Weights of a small GPT-style language model, trained from scratch on English Wikipedia.
Size: MLP 448 SwiGLU, vocabulary 636.
Architecture: no biases in attention or MLP, untied embeddings.
Training: a variant of Muon for these matrices, 130M tokens, 11256 steps.
MLP neurons of a small language model. Each row is named by its layer, matrix (gate and up: input weights) and neuron, and shows model dimensions 0-127. Each number is 200 + 30 x the weight over its row's rms, rounded and kept within 0 to 999. A neuron's up and down rows have the sign that makes its largest values positive.
After each neuron's rows, "fires after" lists the tokens most often just before its 100 highest values on Wikipedia text that the model never trained on.

L4.gate55,178,241,232,200,211,235,173,192,198,213,189,188,209,162,198,206,192,183,199,213,238,174,188,192,185,209,185,214,196,214,181,168,217,232,185,206,162,219,159,191,248,156,159,219,207,132,194,151,185,232,192,257,229,188,168,205,180,203,205,153,271,152,227,241,216,187,235,196,183,237,234,171,204,212,215,238,178,243,269,230,192,102,151,222,203,155,152,216,145,242,177,228,164,198,210,231,196,214,187,153,168,232,240,177,229,182,196,239,155,231,200,194,195,171,124,148,244,224,210,169,210,202,241,189,239,169,240,180
L4.up55,211,165,249,149,196,153,246,175,208,163,228,182,194,207,166,190,191,166,163,203,181,178,197,176,226,202,181,188,189,175,213,260,237,198,207,232,208,188,250,163,204,229,204,226,213,208,232,205,193,211,198,178,195,188,255,181,246,187,237,234,229,196,156,222,195,161,208,149,240,209,132,200,195,179,143,211,145,137,194,197,277,191,204,190,176,224,163,108,162,141,229,183,224,208,232,143,147,192,230,222,225,239,162,226,162,208,154,189,170,185,170,209,199,165,157,219,235,175,155,211,206,181,169,215,189,177,215,195
fires after: " t", "t", "ill", " f", "l"

L4.gate399,211,155,191,189,197,204,217,141,180,188,257,212,154,211,196,223,204,222,219,224,184,138,211,213,219,184,175,249,159,188,198,136,229,200,162,229,232,217,217,267,207,222,194,206,177,241,200,215,210,183,147,209,239,143,199,115,201,204,205,148,251,172,192,192,158,189,191,242,185,212,201,189,144,194,202,185,228,202,148,196,173,210,163,193,200,231,175,201,177,194,189,194,217,133,179,178,229,269,228,133,189,223,199,138,194,201,205,189,200,197,204,238,214,228,223,159,148,280,157,217,205,228,217,173,219,244,161,195
L4.up399,182,171,181,206,208,164,192,219,227,189,206,256,171,218,186,202,203,234,100,196,269,229,169,154,204,211,246,175,189,143,204,203,165,188,178,208,238,189,180,223,225,245,241,205,231,201,172,232,211,199,189,221,192,204,194,198,188,178,188,185,181,181,235,209,204,254,204,269,252,220,182,202,178,197,175,169,240,150,153,196,256,225,203,206,199,208,226,191,257,170,151,165,209,224,236,213,176,156,154,179,227,228,232,183,202,206,183,196,212,194,188,203,151,232,232,157,163,162,190,214,292,186,156,157,211,141,158,232
fires after: "if", " in", " re", " G", "ol", " on"

L4.gate305,227,181,224,158,233,220,203,197,259,185,166,171,157,236,195,173,226,170,197,181,185,256,186,188,192,282,215,211,209,157,207,186,207,172,160,247,232,216,162,166,186,231,218,215,189,177,226,179,164,236,176,247,242,227,198,202,210,237,291,196,189,244,204,185,158,202,193,196,217,152,199,168,147,200,206,183,251,219,197,228,217,211,191,174,212,209,177,163,187,210,182,181,194,200,207,200,190,242,149,219,168,144,154,198,198,244,192,214,146,205,179,183,217,234,164,290,215,230,166,178,179,237,166,184,175,217,173,222
L4.up305,157,182,256,209,177,209,204,195,232,240,234,248,241,218,205,155,230,222,218,152,219,215,243,198,176,267,147,163,200,180,202,194,213,172,225,241,181,234,164,184,153,249,210,175,159,264,251,216,188,215,210,224,210,179,209,211,182,255,257,181,168,208,229,183,163,185,150,175,206,214,224,209,234,161,197,195,194,206,244,196,244,198,182,240,163,263,206,186,151,163,194,210,204,192,154,267,232,190,144,194,188,191,190,229,195,204,179,191,210,198,214,230,254,216,237,229,153,246,197,220,146,231,190,151,225,180,186,135
fires after: "==", "r", "A", "ther", "n", "th"

L4.gate161,158,184,207,251,197,208,247,194,198,135,196,191,204,194,187,166,141,198,187,158,193,223,210,183,186,265,199,149,171,188,192,220,225,227,182,126,214,251,186,217,141,147,199,202,225,169,169,226,220,181,195,192,175,218,222,199,229,223,229,218,215,208,234,169,189,196,151,165,196,234,163,208,248,166,188,135,199,204,172,179,213,258,199,173,200,236,232,188,187,225,227,257,213,187,225,212,148,177,178,194,228,230,198,162,161,153,188,184,131,222,190,168,212,197,216,176,166,234,208,167,183,149,236,179,160,145,196,225
L4.up161,185,181,198,232,144,179,227,208,156,182,256,198,221,234,198,197,240,214,202,207,228,227,207,186,209,138,197,207,180,273,243,249,214,203,140,246,165,194,146,224,230,194,185,165,208,203,233,267,247,209,206,185,191,228,134,223,190,243,171,191,214,193,217,222,226,199,190,214,185,202,202,218,173,191,193,218,257,171,172,210,156,199,209,225,203,196,195,193,202,214,195,258,159,262,192,163,172,205,220,205,218,191,183,212,164,174,175,202,173,165,195,215,132,234,191,230,197,179,191,200,217,208,185,248,237,152,248,194
fires after: "-", "==", "\n", "ound", " P"

L4.gate75,172,226,161,210,199,206,199,200,202,176,193,229,202,234,163,143,217,197,238,196,215,246,204,262,233,167,225,212,179,238,245,214,216,223,197,199,159,217,225,227,174,193,193,216,174,159,163,184,204,191,208,206,188,178,162,158,187,139,214,247,199,176,200,193,192,285,227,203,135,197,229,183,178,152,170,227,220,142,148,213,180,203,246,180,169,199,185,189,214,214,195,199,195,216,188,197,168,223,166,214,163,191,233,217,208,127,211,241,212,167,189,184,208,160,162,187,163,186,233,185,203,207,211,138,140,199,236,166
L4.up75,238,215,221,261,143,201,226,204,174,203,204,230,254,161,207,217,214,237,143,176,228,128,239,213,228,261,202,187,181,208,179,192,169,192,251,222,205,209,177,181,179,234,167,215,232,218,196,209,186,201,184,226,162,179,147,234,172,181,214,192,245,199,171,144,204,219,191,149,214,242,236,175,229,203,161,163,164,191,193,182,249,161,220,205,178,206,196,215,160,165,226,213,195,223,165,195,197,214,176,205,207,194,211,174,158,202,203,172,172,189,249,244,165,172,191,185,231,177,208,184,163,149,206,265,234,226,199,186
fires after: ".", "ik", "-", "in", "am", "ound"

L4.gate297,152,233,159,182,157,194,211,210,239,223,182,200,231,201,216,262,179,241,206,165,157,172,258,200,179,130,174,236,222,182,219,204,191,189,166,219,211,145,167,212,184,214,245,216,244,199,196,165,167,177,160,235,189,230,191,198,187,193,147,185,189,281,144,230,173,203,220,198,169,243,169,147,207,157,208,216,211,218,224,187,193,190,178,161,220,199,212,153,198,165,241,155,222,183,177,177,235,181,192,144,192,252,190,183,188,214,230,249,154,186,128,195,202,161,203,180,174,187,200,217,267,219,197,188,199,163,196,193
L4.up297,188,176,212,207,159,162,212,208,185,276,183,226,183,261,186,267,200,230,193,228,163,210,208,200,226,264,192,201,217,198,238,218,147,207,187,187,195,215,277,211,183,186,225,163,193,191,215,180,236,157,174,219,215,215,166,193,225,172,206,151,196,227,208,185,187,166,232,188,177,232,175,196,150,171,204,181,215,217,191,161,207,184,165,249,225,234,217,227,163,231,262,183,212,185,171,174,175,254,201,184,158,195,216,174,199,154,191,147,203,252,263,187,233,182,159,185,198,218,196,226,286,225,188,212,208,218,217,241
fires after: "el", "al", "le", "ar", "ol", "r"

L4.gate11,196,223,230,190,208,246,194,214,175,189,227,169,211,188,180,188,235,234,163,140,223,196,157,219,271,225,171,200,141,194,162,222,226,210,169,162,178,246,202,141,235,187,143,266,234,237,157,246,155,178,220,220,230,181,240,204,204,184,149,164,216,224,226,220,277,202,204,239,177,144,194,171,212,187,136,204,183,222,187,185,230,162,157,216,214,156,227,221,216,184,180,190,206,171,235,208,221,227,186,230,170,191,192,226,170,202,231,193,216,177,231,235,193,149,185,199,154,170,147,176,214,189,189,169,151,197,184,211
L4.up11,216,222,251,195,165,180,258,232,255,206,164,189,235,240,181,170,186,221,164,202,154,181,174,182,201,202,230,233,203,250,160,232,203,203,225,191,179,183,247,147,229,210,205,166,163,217,166,213,218,190,205,214,174,187,191,143,273,180,159,225,187,210,206,201,185,168,194,196,218,203,207,208,184,196,135,207,223,175,226,174,170,214,208,233,236,177,249,244,157,169,248,198,173,204,181,208,249,230,190,237,150,211,226,180,149,188,210,229,179,262,148,166,212,163,168,216,193,283,202,209,150,215,258,213,159,190,201,218
fires after: " t", " v", " f", " th"

L4.gate271,268,191,234,209,246,205,199,233,175,244,249,177,239,200,167,156,190,184,210,239,219,225,222,216,210,190,177,164,203,184,236,235,227,129,237,181,207,185,190,198,219,225,148,153,215,212,212,174,224,232,205,199,165,151,217,212,218,250,186,139,195,159,188,183,238,253,214,248,129,197,161,135,195,213,238,229,185,177,188,247,130,230,205,259,166,136,135,222,176,201,187,216,212,213,208,208,180,185,210,201,193,210,210,217,249,187,206,176,190,190,188,195,190,227,173,147,218,205,232,179,213,210,201,225,216,152,166,214
L4.up271,170,206,149,186,197,205,220,211,258,178,209,189,226,209,149,245,199,160,192,181,175,203,180,175,271,206,190,197,167,164,237,147,181,149,157,226,211,207,238,221,98,236,198,152,182,193,216,197,242,193,196,185,207,190,198,145,203,149,164,212,224,195,140,149,232,176,175,207,212,202,187,202,198,236,147,200,182,239,184,210,129,205,174,173,225,226,190,211,178,171,152,187,209,190,180,209,181,223,216,222,181,186,230,177,189,203,238,229,181,212,223,199,180,225,195,187,257,220,182,210,282,242,244,225,201,133,191,238
fires after: " A", "al", "v", " p"

L4.gate213,164,224,179,204,166,196,177,170,207,193,215,226,203,215,199,223,195,185,231,227,197,231,221,240,184,226,186,201,227,201,156,166,169,177,207,239,238,209,192,171,207,197,230,209,236,123,156,216,183,215,191,205,164,179,172,214,179,201,173,212,215,188,161,187,247,197,190,235,149,138,220,158,228,141,236,189,200,154,232,236,244,195,179,179,144,162,162,210,158,223,220,161,166,219,248,237,227,216,196,194,173,221,195,153,183,194,198,182,248,212,210,205,150,219,187,184,222,185,214,158,171,220,194,254,200,241,90,196
L4.up213,244,207,113,152,245,202,194,212,169,201,170,197,226,215,234,227,256,237,222,180,223,147,176,171,181,228,195,153,199,180,183,178,230,216,270,182,242,228,254,187,223,139,233,206,206,192,189,210,173,222,208,240,191,174,221,154,141,201,137,246,253,182,153,224,166,197,192,230,168,152,185,207,188,199,208,207,199,222,150,168,220,139,170,163,193,215,142,236,148,180,157,189,211,201,230,172,156,187,221,247,205,294,180,245,226,212,181,204,155,195,210,213,210,217,160,202,175,224,170,150,191,211,219,206,170,189,174,159
fires after: " m", " is", " was", " wh", "el"

L4.gate268,208,218,236,239,190,207,171,247,204,155,196,170,225,148,233,216,197,180,184,184,258,246,195,155,210,203,244,167,179,219,179,184,244,228,186,207,193,196,204,219,215,269,166,145,220,181,195,215,181,254,219,196,199,233,214,150,164,177,161,234,160,220,224,176,184,235,236,187,155,217,252,258,193,203,212,156,209,213,163,199,240,234,230,246,225,220,236,218,207,182,146,185,294,208,158,138,192,234,217,199,177,193,212,174,215,217,192,256,207,205,227,200,160,199,196,195,164,212,239,187,166,170,211,179,202,214,214,263
L4.up268,204,193,296,192,237,216,220,227,207,158,153,155,242,194,120,178,204,239,192,200,180,172,179,208,186,199,191,169,192,191,202,169,201,155,236,189,188,191,203,231,185,179,156,180,197,208,177,151,234,262,173,196,241,208,160,193,183,208,167,208,214,211,166,168,237,237,170,185,164,228,186,164,194,233,222,257,255,170,198,219,148,214,203,219,164,227,188,257,199,180,200,183,175,188,189,222,199,222,222,178,225,202,208,221,128,219,220,176,228,176,164,205,180,250,210,160,169,220,251,174,216,243,173,194,198,215,208,126
fires after: "v", "at", "et", "on", "ist", "er"

L4.gate427,220,211,190,192,175,235,205,138,213,222,203,216,264,224,222,260,215,241,224,221,179,227,186,220,297,193,202,199,203,210,144,196,206,209,185,250,142,180,203,176,195,158,237,210,245,225,193,157,163,182,169,241,222,205,176,227,229,179,212,180,191,249,237,197,194,144,224,239,191,225,234,203,226,208,194,170,209,216,208,194,215,209,180,204,179,188,182,226,215,175,168,249,203,206,141,172,204,200,185,199,150,149,202,236,215,208,193,183,230,240,156,180,196,126,149,180,243,209,242,221,215,259,193,169,218,196,190,248
L4.up427,179,238,199,198,191,213,154,215,213,208,197,173,247,195,166,221,208,161,214,195,191,200,154,153,223,197,245,247,187,155,218,167,194,243,224,191,158,274,178,157,236,121,236,236,174,258,248,182,184,196,177,177,141,253,234,196,219,186,222,221,237,192,204,210,165,209,189,191,178,218,219,250,178,174,216,180,194,160,174,195,239,195,180,205,114,213,211,152,218,140,177,210,163,204,165,186,161,190,239,205,216,183,238,218,163,229,219,182,211,213,218,185,215,216,213,229,188,205,182,164,248,196,266,195,221,181,226,186
fires after: " d", " f", " D", ","

L4.gate398,168,188,199,190,208,251,199,234,214,254,266,213,253,230,206,168,202,258,208,201,209,232,245,200,253,218,176,164,192,225,217,184,207,197,213,223,232,246,193,211,225,205,144,232,156,176,204,222,224,154,178,161,189,234,175,238,176,231,225,205,207,165,207,163,226,253,258,214,195,193,156,185,222,217,204,146,226,196,191,174,228,201,174,169,149,214,198,185,225,157,181,234,185,180,194,162,140,181,218,157,184,185,179,192,188,210,196,209,205,133,188,190,186,204,207,204,238,131,210,207,289,197,163,190,206,224,144,237
L4.up398,193,161,193,184,206,200,220,192,177,211,181,182,172,208,224,217,231,249,201,175,180,252,165,230,269,239,172,192,195,232,192,215,224,180,169,167,207,177,191,183,197,173,196,216,136,252,229,205,257,193,240,215,215,245,178,202,163,189,188,182,241,171,226,200,189,181,172,214,247,214,229,170,161,201,181,226,209,218,225,149,253,241,202,224,114,235,124,176,232,236,198,184,203,228,221,195,223,179,211,261,183,162,222,187,217,218,169,181,179,174,150,169,174,214,212,196,198,225,161,133,182,246,233,189,184,207,196,199
fires after: " N", " D", " W", " h", " T", " H"

L4.gate316,144,235,211,212,209,179,264,152,137,167,206,215,185,177,163,187,234,239,215,242,157,212,224,181,134,207,202,178,212,249,256,189,195,243,195,176,211,224,182,215,166,219,163,223,188,226,113,208,183,228,235,188,249,190,232,199,233,198,227,200,242,150,258,228,220,169,206,175,183,242,243,186,193,200,216,249,207,197,187,154,179,211,230,201,206,226,208,200,160,202,190,154,200,185,226,160,209,212,189,188,162,210,208,230,243,202,184,187,136,191,173,167,179,188,215,192,158,178,172,258,239,228,149,235,235,172,186,184
L4.up316,181,233,244,187,203,166,228,209,213,192,206,173,184,202,229,192,229,224,226,274,214,229,176,211,225,205,214,270,180,187,228,293,214,199,171,161,218,210,164,246,246,184,183,167,220,209,254,224,209,216,226,202,268,183,203,216,202,240,224,171,241,196,171,234,212,178,94,196,235,233,205,167,130,229,161,200,193,195,252,185,244,152,172,169,197,208,229,216,186,262,198,195,219,211,180,201,201,171,224,196,190,226,179,207,185,174,218,238,191,231,192,210,199,224,199,187,256,195,183,215,150,202,272,198,198,204,231,211
fires after: "c", "er", "ir", "ic"

L4.gate394,220,206,226,216,199,178,189,184,188,172,187,159,234,212,219,181,182,212,215,211,166,208,222,231,171,189,232,188,210,241,227,230,199,184,245,191,172,257,195,119,171,229,188,178,146,232,196,237,141,167,178,203,171,203,174,187,167,220,173,178,186,199,161,124,253,218,189,247,157,242,121,217,153,239,167,197,160,200,170,201,220,193,198,216,252,159,210,233,201,240,156,151,202,179,168,212,226,203,164,214,223,256,226,185,203,203,218,204,189,174,204,210,245,203,214,212,242,234,158,240,176,166,147,161,169,158,183,194
L4.up394,189,206,227,181,187,207,173,196,155,216,186,204,205,217,280,273,229,172,189,194,182,237,133,211,224,153,203,225,217,241,224,164,210,180,216,182,188,187,158,174,206,185,118,222,217,191,233,192,214,231,188,201,158,185,215,193,196,160,191,247,183,178,218,241,138,209,193,191,196,159,233,185,145,141,204,185,207,206,170,187,204,189,237,122,154,188,209,257,181,236,211,181,185,189,270,220,216,187,207,235,142,210,221,190,227,233,230,173,218,178,148,180,213,249,230,177,196,170,242,187,182,174,256,211,203,205,155,248
fires after: "i", " Ar", " v", "o", " V", " ar"

L4.gate97,217,223,240,274,222,250,244,135,212,191,208,208,200,255,206,251,256,216,230,191,238,194,205,210,156,276,218,187,180,268,149,132,223,199,237,198,199,231,244,284,194,196,209,202,208,159,181,190,212,208,173,192,231,198,208,140,207,199,215,270,180,202,200,175,188,198,161,213,168,244,184,221,194,218,164,240,169,216,178,191,168,181,188,229,237,221,192,216,175,152,213,162,223,202,165,166,176,168,222,152,189,155,176,243,162,217,194,254,194,174,136,197,195,214,208,198,181,234,201,186,181,180,165,142,193,229,191,196
L4.up97,191,190,232,150,201,262,204,193,233,229,203,164,229,204,179,220,231,226,219,176,244,235,160,225,234,218,150,220,211,216,187,243,132,197,213,153,249,206,182,210,280,226,174,192,224,177,164,193,179,187,141,154,171,216,227,202,218,161,189,240,177,233,199,183,130,216,244,215,196,194,135,207,197,196,201,182,209,221,217,178,255,169,195,240,225,232,172,194,204,158,234,195,227,220,163,204,246,179,238,254,236,235,216,220,155,235,259,198,162,161,217,216,242,197,215,184,199,174,211,241,178,175,196,194,190,241,188,238
fires after: " A", "ar", " G", "al", " J"

L4.gate264,148,217,185,191,205,261,201,160,220,189,183,241,148,189,160,250,174,206,206,183,168,271,213,172,212,243,206,178,196,143,241,167,212,206,153,179,214,225,181,213,146,199,175,210,162,210,211,219,184,178,214,213,224,204,158,190,236,258,191,197,216,196,238,131,194,260,178,240,158,271,164,190,204,200,222,218,171,197,187,202,216,190,205,202,155,186,253,204,190,220,236,178,211,176,191,184,232,248,215,224,165,252,221,188,188,178,162,162,231,275,199,243,194,185,237,204,210,208,201,210,252,267,179,186,178,174,180,235
L4.up264,181,194,179,179,157,231,221,201,198,208,216,211,186,178,192,147,196,214,222,203,191,226,228,200,223,188,205,215,193,232,210,192,221,200,172,167,185,254,209,164,212,228,173,175,227,275,171,270,187,218,180,191,239,273,180,235,212,141,174,161,209,222,181,204,243,195,201,167,203,209,192,259,207,190,201,233,214,198,150,151,190,242,202,199,210,188,172,251,232,225,114,182,201,177,178,209,226,188,204,227,227,136,227,255,158,209,272,146,177,223,191,195,266,229,221,131,202,194,213,201,205,198,204,226,155,201,189,208
fires after: " in", "c", "ol", "ub", "ter", "s"

L4.gate391,183,211,142,197,198,212,155,213,219,252,223,233,206,151,195,117,230,216,176,223,216,233,164,226,197,158,229,265,240,166,233,227,193,258,160,177,240,234,225,194,176,178,158,221,254,202,211,188,186,178,253,145,186,204,203,203,168,209,200,178,214,199,187,203,180,253,153,172,163,190,163,192,201,163,189,193,170,175,219,187,164,199,193,224,154,195,237,200,202,160,191,210,206,191,205,217,252,221,185,204,184,203,165,182,232,200,218,180,161,227,241,204,223,213,222,196,154,138,201,189,202,188,169,189,193,169,199,173
L4.up391,146,270,181,249,216,166,248,202,204,218,141,213,195,198,148,214,203,180,175,206,187,160,157,280,205,191,192,209,180,198,221,222,193,165,201,188,197,185,208,199,179,162,119,262,260,138,267,226,121,220,226,167,170,202,157,218,144,212,201,157,216,200,185,231,203,193,226,179,186,156,206,210,227,198,201,156,227,234,195,174,198,247,185,210,211,184,193,244,223,261,239,198,182,216,246,204,174,202,231,214,215,178,177,239,203,176,231,237,181,212,138,173,248,202,210,190,217,204,226,229,239,192,204,201,203,226,192,197
fires after: "ur", "y", "c", "el", "ic"

L4.gate93,230,196,187,245,192,215,241,203,142,176,239,231,170,190,212,198,193,207,240,201,222,208,201,190,190,228,181,199,208,202,202,203,175,189,189,199,250,175,209,202,175,242,210,181,162,207,172,189,202,218,214,177,224,232,182,223,290,149,211,247,214,265,202,182,167,233,173,135,225,212,198,239,223,139,243,158,194,168,226,221,210,209,203,217,139,203,186,166,279,158,219,240,137,175,201,226,176,180,241,200,225,174,147,168,227,201,195,221,196,205,169,227,190,180,215,201,213,190,224,137,198,209,122,171,122,236,185,231
L4.up93,238,168,194,205,175,185,209,205,215,193,206,198,233,181,241,182,216,184,158,222,205,204,260,196,244,220,236,190,233,160,209,207,189,208,230,163,190,174,227,188,167,206,224,244,188,215,217,194,187,186,218,329,201,185,184,219,224,135,225,149,166,263,229,165,228,217,209,218,182,175,219,229,159,158,240,190,216,198,183,277,232,214,228,185,189,198,185,221,236,220,178,131,231,189,185,204,202,215,216,205,220,155,209,191,228,203,223,190,288,211,211,227,145,197,181,210,175,153,194,208,240,227,191,194,187,264,203,214
fires after: " al", " he", "es", "h", "t", " o"

L4.gate86,168,175,238,154,221,236,237,182,233,221,187,183,159,198,205,214,206,165,231,256,226,207,176,193,244,248,205,132,236,232,212,155,207,199,224,214,202,234,262,173,209,225,171,190,149,185,186,225,200,231,204,190,200,151,203,225,192,243,174,181,180,200,229,141,180,214,196,181,187,152,193,158,190,208,198,229,239,190,234,176,224,242,180,204,190,199,248,228,200,142,176,160,206,223,210,189,202,180,172,198,183,252,248,224,262,172,231,136,182,220,118,233,199,215,166,157,191,137,180,196,246,222,185,216,232,233,178,190
L4.up86,233,159,209,186,186,214,202,193,213,131,240,237,213,170,162,200,258,149,207,144,210,224,250,262,204,182,178,196,206,206,210,247,251,135,193,235,203,205,210,155,227,162,192,214,204,182,211,210,186,170,213,180,182,230,228,221,183,178,225,203,132,235,218,164,181,195,214,252,172,225,156,152,161,189,178,163,187,179,239,197,191,161,202,199,182,200,149,206,218,181,247,226,177,235,207,173,156,161,212,164,227,197,202,189,219,197,165,176,212,133,213,140,175,206,151,199,216,175,246,250,187,218,193,209,197,218,237,159
fires after: "ew", "al", "20", "se", " A"

L4.gate31,180,230,250,192,206,181,232,210,201,202,253,184,239,176,245,174,154,172,183,211,209,204,211,219,170,205,189,214,200,193,202,244,238,230,174,192,245,148,148,215,189,202,190,242,243,207,226,173,159,226,188,118,197,246,193,206,182,172,200,212,195,149,159,171,247,184,248,215,190,222,169,247,196,192,212,204,197,165,229,186,247,223,165,147,210,209,248,294,277,162,145,226,207,213,217,212,263,207,183,197,243,215,189,233,227,230,208,200,157,216,189,198,201,230,189,202,164,190,217,180,157,193,205,238,191,247,192,227
L4.up31,194,190,149,112,247,162,229,215,183,199,217,195,238,153,213,219,173,161,190,174,200,165,191,224,184,221,171,171,220,175,153,213,194,215,208,180,149,203,200,243,176,185,149,232,173,191,226,190,198,221,139,207,201,208,221,180,198,198,170,162,145,192,183,182,171,212,213,195,212,202,226,200,198,232,181,196,212,212,266,239,228,212,194,169,191,181,198,229,215,224,187,202,218,155,216,229,241,232,233,189,233,215,162,221,217,260,223,141,185,169,192,194,223,213,220,228,195,209,199,152,135,238,171,244,261,223,199,219
fires after: "i", "and", "a", "y", "ri", "o"

L4.gate201,212,204,201,154,285,207,170,169,171,170,223,213,188,217,215,191,194,313,195,189,206,273,210,206,163,210,182,171,225,233,172,241,177,201,216,197,197,222,164,155,215,241,217,203,206,212,235,173,231,196,189,223,158,216,263,202,209,208,199,230,179,170,183,207,225,201,148,232,197,195,248,257,233,218,202,194,210,159,215,219,257,196,189,183,247,216,160,157,204,205,180,220,219,243,185,152,189,139,195,197,219,233,215,219,195,215,247,158,192,199,204,214,148,221,169,205,139,188,146,212,173,168,186,212,160,154,209,155
L4.up201,188,210,169,189,228,187,178,163,254,90,203,169,163,169,169,207,238,201,225,194,166,244,186,217,178,227,160,245,232,168,196,209,176,180,191,218,233,189,207,186,183,280,202,222,259,243,212,187,224,217,179,185,222,166,234,235,191,225,211,218,186,192,243,164,200,209,169,198,194,222,263,238,231,252,176,223,208,281,264,166,216,198,188,212,196,171,180,217,230,206,188,157,241,208,173,179,201,245,223,184,259,213,150,177,233,224,195,219,179,216,186,239,182,162,205,184,179,171,196,181,194,258,215,207,173,199,176,183
fires after: " c", "em", " h", " C", "om"

L4.gate5,216,179,210,188,187,179,219,159,212,199,221,199,167,143,171,208,162,172,184,210,143,232,219,195,192,181,246,183,238,196,256,225,160,263,147,208,228,199,227,191,212,239,186,186,187,249,202,173,236,189,218,256,213,207,249,135,186,217,281,210,202,146,200,232,201,206,238,219,175,236,183,228,198,238,172,217,255,155,263,224,182,199,181,232,219,223,207,165,195,177,197,154,245,196,139,230,200,192,206,231,170,210,159,237,184,236,192,212,206,206,167,209,183,205,187,175,215,173,227,188,217,207,179,233,202,182,171,243
L4.up5,219,243,141,196,188,179,182,223,237,241,202,215,193,200,220,258,182,159,207,199,205,168,210,203,184,168,225,189,212,92,138,213,193,212,187,191,215,238,182,163,188,182,200,174,197,201,225,145,216,178,240,221,163,204,217,179,298,174,213,169,194,178,223,229,219,137,148,162,229,228,170,201,218,199,248,182,208,211,232,249,225,179,236,219,166,199,151,225,165,248,246,214,234,242,255,219,191,237,204,224,140,157,189,218,209,207,193,227,185,199,183,233,145,178,202,195,213,259,190,229,182,198,242,199,176,172,216,204
fires after: " w", " s", "el", " r", "r", " l"

L4.gate207,236,207,180,197,176,224,242,199,230,240,181,177,162,219,195,163,214,178,169,176,172,219,150,136,262,190,136,155,222,154,182,196,240,181,173,150,181,197,200,250,208,238,177,222,211,155,163,240,172,158,198,227,236,199,187,197,220,203,239,220,258,188,159,198,248,219,204,201,237,243,211,209,243,168,193,193,135,212,200,153,214,211,192,157,183,211,216,247,214,211,180,225,187,235,201,205,216,173,189,188,154,212,170,205,161,209,176,203,203,191,141,247,191,173,225,205,178,205,218,197,209,224,233,201,199,197,210,257
L4.up207,189,197,233,160,196,218,248,143,231,207,206,179,222,218,160,155,262,228,159,206,181,170,189,176,237,167,187,219,238,194,246,198,242,208,147,222,248,209,178,208,164,226,220,181,217,183,178,185,190,248,197,199,222,234,151,194,214,275,178,171,195,176,243,183,190,179,195,250,237,167,199,197,208,220,188,181,224,236,116,186,144,170,196,192,228,180,208,194,150,202,239,201,213,211,194,229,220,204,180,218,215,220,202,218,209,193,210,174,215,196,219,245,172,190,204,180,200,208,127,209,178,164,231,210,223,167,192,179
fires after: " h", " H", "im", " G", "et", " M"

L4.gate244,262,182,245,159,170,156,204,197,231,189,241,232,182,185,220,212,214,237,230,199,241,153,217,191,182,213,201,182,205,225,182,215,205,219,249,209,164,261,176,175,182,214,169,275,216,199,173,200,218,188,210,179,154,182,241,205,260,215,213,255,175,220,263,184,226,197,223,182,219,161,210,198,201,199,253,169,212,146,202,213,180,196,231,192,161,233,219,158,211,261,222,202,205,233,198,156,149,233,207,222,169,246,144,217,209,178,157,184,217,212,208,206,169,190,204,187,185,136,175,229,143,225,183,233,159,209,178,250
L4.up244,211,208,212,215,220,189,230,213,212,185,182,178,237,237,171,239,183,190,215,176,187,245,155,219,215,184,230,161,269,189,235,180,158,208,214,235,173,246,174,202,245,226,228,149,193,153,170,215,175,186,192,193,231,222,195,214,256,217,229,231,241,196,192,221,150,217,201,197,170,228,222,243,224,216,255,160,185,184,254,170,222,172,178,202,153,176,231,158,225,206,178,255,154,220,243,224,197,153,216,235,136,176,253,158,253,184,221,178,235,268,183,187,188,235,207,225,223,190,210,185,207,191,204,173,161,219,196,171
fires after: " d", "l", " D", "h", "ic"

L4.gate397,194,156,250,229,159,269,146,190,170,217,204,178,192,191,172,216,200,202,204,187,189,165,249,223,221,251,154,182,185,216,168,179,197,204,210,199,213,199,203,201,155,180,163,206,187,143,185,211,211,204,190,194,217,130,155,206,184,184,185,150,241,197,208,237,221,267,183,176,178,208,208,270,198,150,138,137,187,201,201,154,177,241,184,184,200,273,205,227,225,218,183,203,184,258,281,183,194,177,181,230,181,189,214,236,205,166,187,199,201,165,183,258,184,208,196,257,172,220,202,204,133,169,169,199,220,203,167,180
L4.up397,205,163,218,200,185,184,195,207,241,160,202,200,220,204,187,249,172,175,201,168,235,238,248,237,213,220,149,224,158,206,173,237,178,246,216,247,262,222,165,184,218,193,163,225,207,222,216,228,243,194,175,204,209,224,188,225,248,185,158,179,216,197,191,218,178,199,214,141,224,209,219,183,171,173,205,196,197,208,214,208,157,220,190,217,166,218,198,181,213,168,188,265,184,292,244,245,150,225,184,177,221,200,198,217,137,161,144,159,197,203,224,233,188,184,248,228,165,220,206,230,239,116,185,202,196,163,182,200
fires after: "-", " on", " n", "n", "it", " st"